config.yaml
n_layer: 11
d_model: 160
n_head: 5
n_kv_head: 5
head_dim: 32
d_mlp: 768
vocab_size: 8192
activation: "swiglu"
norm: "rmsnorm"
norm_place: "pre"
norm_eps: 1e-05
positions: "rope"
rope_base: 10000.0
rope_fraction: 1.0
qk_norm: false
attn_scale: 0.177
bias: "all"
tie_embeddings: false
parallel_block: false
init: "trunc"
init_std_qkv: 0.0174
init_std_o: 0.0
init_std_up: 0.0174
init_std_down: 0.0
optimizer: "muon"
lr: 0.00682
lr_mult_o: 4.0
lr_mult_up: 0.972
lr_mult_down: 3.0
beta1: 0.95
lr_head: 0.00884
grad_clip: 2.0
warmup_steps: 200
schedule: "wsd"
decay_fraction: 0.788
decay_shape: "exp"
final_lr_fraction: 0.02
batch_tokens: 32768
seq_len: 512
doc_mask: true
train_tokens: 412000000
steps: 12574
dataset: "wikipedia_en"
MLP neurons of a small language model. Each row is named by its layer, matrix (gate and up: input weights; down: output weights) and neuron, and shows model dimensions 0-159. Each number is 128 + 32 x the weight over its row's rms, rounded and kept within 0 to 255. Numbers have three digits each. A neuron's up and down rows have the sign that makes its largest values positive.
After each neuron's rows, "fires before" lists the tokens most often just after its 100 highest values on Wikipedia text that the model never trained on.

L2.gate49:108196062127123135178090122121151168151174157078115123084155153092162105150071114178157209158132178065088146122157114114110065206132100107140094174083137123119085117137103115121115124138161080109064067090099131094148114136100115103109142098127123149102085081135135126122100090151100135103134125120102148086130102127065094120148110150119141058134069211147135141138132129067121140179145126116071103106092177160160130185167100120158093164122112118128149172172109138085159138150098101
L2.up49:152175102157106139119142151123162125138143150163174088149157158089101168124140108136156098103123125106090155155175117104114103173098178123149134149131121144185071133147108166126114132195125134155121165180130093133168145130076103111151142131121168140112087071147107161141135098144114121137108152159135188137161134079160086105163129095140099155141097181095117110124069121105212241159093102147066111094113144126124090036153131141108128099204072100083164164139185167163165135151181120
L2.down49:059113149128131141207130122138087129129197107099159117123139126129135114161077145172152086180134121107132107105076128119081089150094129142167149138204084078128116130153248173098106107103131071148087156143134154108073116105187130095150138097111125152065144114107119118109162095140046093162179128152093135090109160153091121122117124171116113134082099136166122141152129150092153166074182117145120065133130103122170116105160094134120184172123130158128156167144069158091140166167134157
fires before: "|", " (", ",", " Medal"

L7.gate209:108036133148141136084162095136107132158140108151130097170093201125090123081165081178151125155203127120112092124156188135106066091127152127099117089155129099106178128135093150195136103101127106121122113178118109114118149129089190160061119160122126137150133068113120109192155166134148122137172118102089198191104117146127139147138160109130170121077143065143113160126104130144107107154143124099134153116225101147091102135133176137143171128154106129177075106162175151092062165116159133
L7.up209:175145155129091092108105111093171136179121136068105114152160068172115104131121083109110122143084156116087128122151099161077136133109127168072113170095078151144110136131131125130129180094176089091136167127135086135140110064080167166119126159111142152101118103050127118084129108161190122131078149110049160153156150092184177145153164094142126138130162150158130090173158128127171079148122156159166182135171164111147179057160157078080115139145141117119165136088064152143065128163090140
L7.down209:043164136094122109135141160112156097134152121169076104118123132139148223110130133116142141186132151140111126170173080136145190117127138124100157137122136154179080173091172104058119135122162152065087141111133097088086149134124149165103126074110096128162120164135128114103121127129163157132168207133065152141118072150123136049180130170112111155114127200120127110193131133172108194149124167153167105121084074067170166145175124112136112148182156127112136104140162144116126106124096072
fires before: ",", ".", " to", " and", " he"

L2.gate704:114067133052084083082084162081152104192146066086155158125089156135124166096066144171179077119169109147154099174119135128086157108130152069133092123114108053128132115121146125068177164100136096103096101175126148145067082124113168115135145125097127095111096092121128121068219159179142107124130170151185126118109149178122085106128174127161148119106147109146133166116161113095147160174137101154111136136123086114118143077146118133136102134114175127123135101167135096190125109077149190
L2.up704:159084176128129092146166128100158119082115154109110115143165119131136129066113152116139169184140168137089111105100058123184123137134117138167122136115125105157123132070101110164188064120119143064103065095115131125073114081148136138096116151121143169186111119142130122137105132157133060162120165130117152107145115099191088107129088072160143143096184171140097175139083131156134126098126079143154152191163165137121066123106124219154105163070194115096110099082146105163085125199096145
L2.down704:055175089129084144165117164203124159145150146156152144135093128124132127200144069139123129132113071109175192150166158160089160106141164140090128079181124137129132139166101126080107143152170114167172154155093083121145156179120107090125135140116138129101128111146084120081136111119167207113138153123154147191085139133117139174102157138091072128179109128106131085120139136106138168127148168115116142103098102118153203163117154110065186114158066178157187164185185178122147139113153139
fires before: "=", ","

L7.gate719:186095167118173133108124139133148072118131106206063098140069109091101133114129201152144070107156129097115095092020112053144164157143130109153099109133085067175139087167168152185101188103117155113133088164121170164155131131155143143125150168091128156103130110142185110144160071121147160114141143096148199124139082187129089118109094114158133097147166148163128171108153157131181091099114129103156184115127141138106136142131148134123123110082131129134147183066132113143084127091099100
L7.up719:185172135162144159077090180103167068077094199147112103111089146083177123135118143139082128163148125151106068125092142133137107155149110127120105092094087099158066070100168139111095144133118114111152146119111118148084118123195118143190151183118124148067155047168135182140105080140147172107167066121175135155146071201113120159111149149115114096117136117193125152131136140119181115169085161118140167144131120103166120159125144109141074119180150112119118144151091170124105054156112098
L7.down719:102144125114054072189098119067140124101149079112123098102111123114165130118143077128140134103064162111151136123047107117172068130146134116166075114113183092139124170171099107125153148143137118147099119127082102081106098127158132130116104148159104125162146070178071095123168133188152144115157198071119100147111135181158099139126109091115150065130122108134141114158108169152083167156120140154080146187097086104100101074117190105112117110183130172153116081122165146142076067067157132
fires before: " to", " on", " that", ",", " with", " the"

L6.gate93:125161077080109106070138134066142055123079142127102120069111115151103166123144131096103087113147151120084137172137117111122083134136102140151093178146110171132183155124113122129107139150101111152149237113133199148073151131088122146119104107046112136138092160123166174104160149181130112119138172170132121098186110092092137109144081141091172103155158167083095120111073071150107156101118141169146097189123096094119097095092152115109106105125088143126074175165159194088167125125155120
L6.up93:116164107103174146123084102131134108113157130119135177159140135092157092117134150152106092142170172126188171126080084181133169135131117135105103156159142176163140135158149133092096147105095117116109140142135138119060186118108119170053195188114182102151116109098170090169095134126160164124100142087064109154158103082127086092140174116094090143130142146121126115071103143179144147138096133078171129157186160088081134129142153112072106131068137190202101130137124059174147113098200124
L6.down93:106138114090141158119163121165180173142147112127059095111116189142154114147158130148146117138085144125168134163146098152180132160120101150111109231081141108115155143149063164114118100095101108164136151067115127059126109105144100100138109174121156079112165102130219164114105140101140172075122192131145136096136113122054106136155166137173115105165172106157114109055100113136104124107114193063099180158171096094127085131109116140169147081161117141137148186148140098142147157131127064
fires before: "-", "\n"

L7.gate756:110114118152122161110113130117127105183152136119093119113107119145118152118171176090135131112170086141141131106139108166162102158109121195129138141134135182115120133173076103104102154131173128121126113071108163147089144056172107151051159141114143156049124101156104072146176181125160155194228095057095062142127127133076168127142172123104132167193164158130160141158082118127113134157136185063154143127206118141120148116146148096158146124056127147121160125136118116137125127092183083
L7.up756:141112139122138104129117179134119141114143120126119137128126086174142152113105087109132152139097075139082099078120142192083111077162086167199132134138064144082146096097097135133086103108134098047129120155128095113056113127139121077130157101086077149106195118102161100109101140126100184166137116152079095129096163127105085134092110083130125138104124101148089167198122119110134180070129101096133114102144149131134148029130152119155126158165124150129082130124033171195109127130102047
L7.down756:150138121095139134150152046085125102092110122169204203151085161154112160180141157128159127179087100133115140151127177201133146134133087145140113114144176152110100113067056077129130136153169111142225118090095172169091121119115138165094139110087167094113086154107125152148094133141106154127180145152117118123164139088157137156140134091158102145104100120148205075174046163130138085095105142083175174081137131112123166127165149120169149124061112127147125123130097125137152097121122168
fires before: "|"

L6.gate504:156103116081161125114072151182130129098100141136084082193106145087127120119082107150106169093111127063121117128075154117073150166129137134089105121153126078147175091143161082162120183086145143129188129128152174141118078136058123098141099066160167116199097118156117132138150127116092087120116102189193133066089155147128114160135174046125112172119178163138109091088135115109185091135158122122170062149134076121125151133188128134125169102099144130139137156155088103083130095095155109
L6.up504:083157170098130123138126191142201131073147163183129147116103177190133076150169125140121203150107080122169114132156180142170117064137129119133082112140122093108116171138168100129161092163138126087093110185122121095117145171148129046091130168154142164111127158161159142187087081145099120123166139118155139147149139125141073177126181102169113152121122144128083199113131084137172164180135134116094150168158103172092096094135109104129111142107178101076166184094128138143150116125053119
L6.down504:135087164082134138151131121112125151130128089148057093143141132068149160134119074138141096122111141080114163192160158058144101191107113160099186105104162118162153116072076122153078168112141159086151141148135087163114137115097124188192123101103156109206174120078114145162115105103133133108139114152111152131078117121175129167148131105141182136089078132089086114189132139097104131124139182138149137104029095090172082172156148122133153098090146114137104196138160082120159107102082122
fires before: " in", " on", " as", " that", " to"

L2.gate427:112083122063197161190168145111120132157137055126064118106108130170171117146096130136138070157111109105102166096110126148111121108133153181108109121094101135108146189165136092086171128136076103201129140129124189155155164140144197144100147099121144126083103132104108128104109124135147099122089188179214104129172113146088132101166075126144175145140176158121100171140088131103184081139138167123161143177122092078126119137152177121191110145161169107155140146124192128175138144135111073
L2.up427:164169126062182164135116134126069100102138085141119103086166147145166068149148123111176099114110191135078131112062156172072140087153104086161154148067135186086157130168145100106127174177098100128126138131125120109100151093127134163048125135060178168129147176053156143107126149153147127071157158153152065110149132122117096108147078131138111122147121176112170177145091180115214120148156101093152142145163086106169154132154117127124092119151139113086112123108168136128145158093103084
L2.down427:160151071085188173133104114119153102129116095163130105119142172156089096112098113116164122111156152076110163143140134103144148143147191169165115121021097141143110082160056114053135167162083125189111202122163168123141164144147180154074152119135186118102104107107089117086115163080165170144127157088127114106144034103102089087173160173097132084131173133144105130157095168103161156151140136127137166121091133114185145143128157109144120131113144106128107094142195163152136147148123110
fires before: "-"

L2.gate700:083113098136178111137137148132088141131142112149115103129064119115199112128124086154106116165183147124140144095062158170154146142098120074058123123118147165078092113104200104155128123116056089172102054093141129069161123124160130130113104163130172168178117088111099191104140122112141122142159121106105096103109171117068158111106122123131119160137144121094161167168220149104116079117145097107133161138107134132110063059138116104123169084151066173152100194106129128157144197144116135
L2.up700:113095144155154062130104182146100157132141072133132068154106122156125135164136147161119064120208170114183075091096168162155141150074118145144168102128188137080116118067170093136137111070061122158111139105137099117144106144157136119154136112130154145153169178135089147110101125126115105134171115105112081106122169122138139072119113170038182139086155139134168164127172122107124063058079131114133153125093104154128073044143149146156153101123074170112112133098150106167113089168115113
L2.down700:118115153134063072118119159130134145141163149142134110134150116142137088110161177111129093152119167106169095127152180097151179164116113172225135128160088099095151112087125148147174117095108156138124171165141111092136131150149111165103120126162127132072156141149123121135082116154108162136099114196115175115182125188105144064163157145118195135126137166156114175040100073139116125145125172165150094083050129164124100173152163164178113168107163089102090108142111145171104039132091108
fires before: " the", " a", " an"

L7.gate175:117141108184217129125134081122129129161132108187172108154082119134137042085076152104146109161138169114123151075115132123105094143149153121132168160151119115081078108117133162110150093157152139134145160104181085186131119157136165126118158103180110193189120140156113064110178147118114092117091128104090167117111147128102143116135089106133159087137160134154195121135077144075107119120105153196139183074080156096138148138117119176143115096183148119150119025096145135069136111168149095
L7.up175:120101100134219149082153137112166117116127136186178133130065061148141084118118174113146119179178130154109084109071123114090123119183177119176184109116145152113098134156146131145152094067149105147122084128200078149141101129137153127097152128173173185142135165140065119145140125120127139164070139104074168169043143097146120140147127122152112065130144123162178106170123109107141117106081160213105142076086134097157104120121131141155103097148133160151190084082128138130126152164105117
L7.down175:194158166096128103091116160082119105123114061107097102137103170142089095116147111167123126168079092107114075128151119181203081132135092141204135119140167123136068109101192117110165171105066154156104177093130104116112112095177147110099093144117106196180109130107159119090115119143120105168141163116094180142112113093114130156124162075097169169124124146086104119134123137176106180174139104113156174141114123110178101120190090145185149108163135155203153130117179154113130092085085159
fires before: " the", " \""

L8.gate499:154101164110135185089127173095126133209127057114162134126125167115104091166130111086129124144157126118148089135110163106097161084174125148119100109118064099129121111095111070179093130072157134108145139193136042094098167146121162122145158105133145133103177084099170116100153138146085141111124173142164155145142153146088118149115163144161150154071165121110174095144131091215129119152144087157154162103120056059138125178129124121084168186160175104119088089130125108113068121110099181
L8.up499:121090176068166095113152125137213090143087106068093118111124092094087117097153130148156128145099073076110066162124110154111133194092123135142124179122130118177101086132127095108167147123082093101119093140043090098058134136174099078135131120103090169118147100118138132140157081175136109082125147092086160112118094130117072104143122118088128177078115078121082106114180120097060142147126117096134075107121128129167103097114146079112164130075163088100167174171174100111142113141104161
L8.down499:148178159098072143112114148110081125129076097137115134134095146138085102166086075160123143163115131152112102187101162147078104122138149125135158107093199168125138141158085132157107136119164181148185111161093111111097158118092057135142163149131110150102127050138091144122096128125095146190179107170176185087133127170103087113118132117160132152162107092168157080120146124183074156120143145137100118151045068123250109132126174173111139140146126135127158144177137151071134107117126146
fires before: " that", " to", "=", ",", "ane", " as"

L7.gate217:150150115129129110136129158134167190095133090149106118139109116110170140160117141168099139118201074122132163085121148093184126183163083111093083092095014149084133153186143122147159138153111138052135107142140109145141113080117059107139068137131102182121121181073139124164103157161129188131103134130119159112195176124132107082115120126120184163152132136152144133181098146103152127135175176109097089138088136126198053074130188121120154133164091127146104117111158189145136119111132127
L7.up217:067134134101118107149184115149133112089146121146065074166191076112114082149088127140162123069146134081111177126106095142168104155137113087052073148117088090127121132127136128149088173141117120088085146121092112077151150081091090195133117149123085136118147172098168103134190156110159149063192148109100155096146169128142054111094125100126166139108168128137108139157087119093153087113138125133117104108116103164116081123108126123122122111178145141144239128155136189124101143102200137
L7.down217:040091133147151134132130072142168132141100175127139158204086207129104158141123124122164140177159129142141104063133110115031082133103123142072124168098049134094170110112171136172144176141149177145130102085177103142142128143176174177158128084086176149140157138063135071105126165130128154136098156161101247069148139138126171149148133118105162169122100152106119116130101108104141157146092101120151101174138099112157109134117146101125126142130147139125118129134096093129136164155079125
fires before: "|"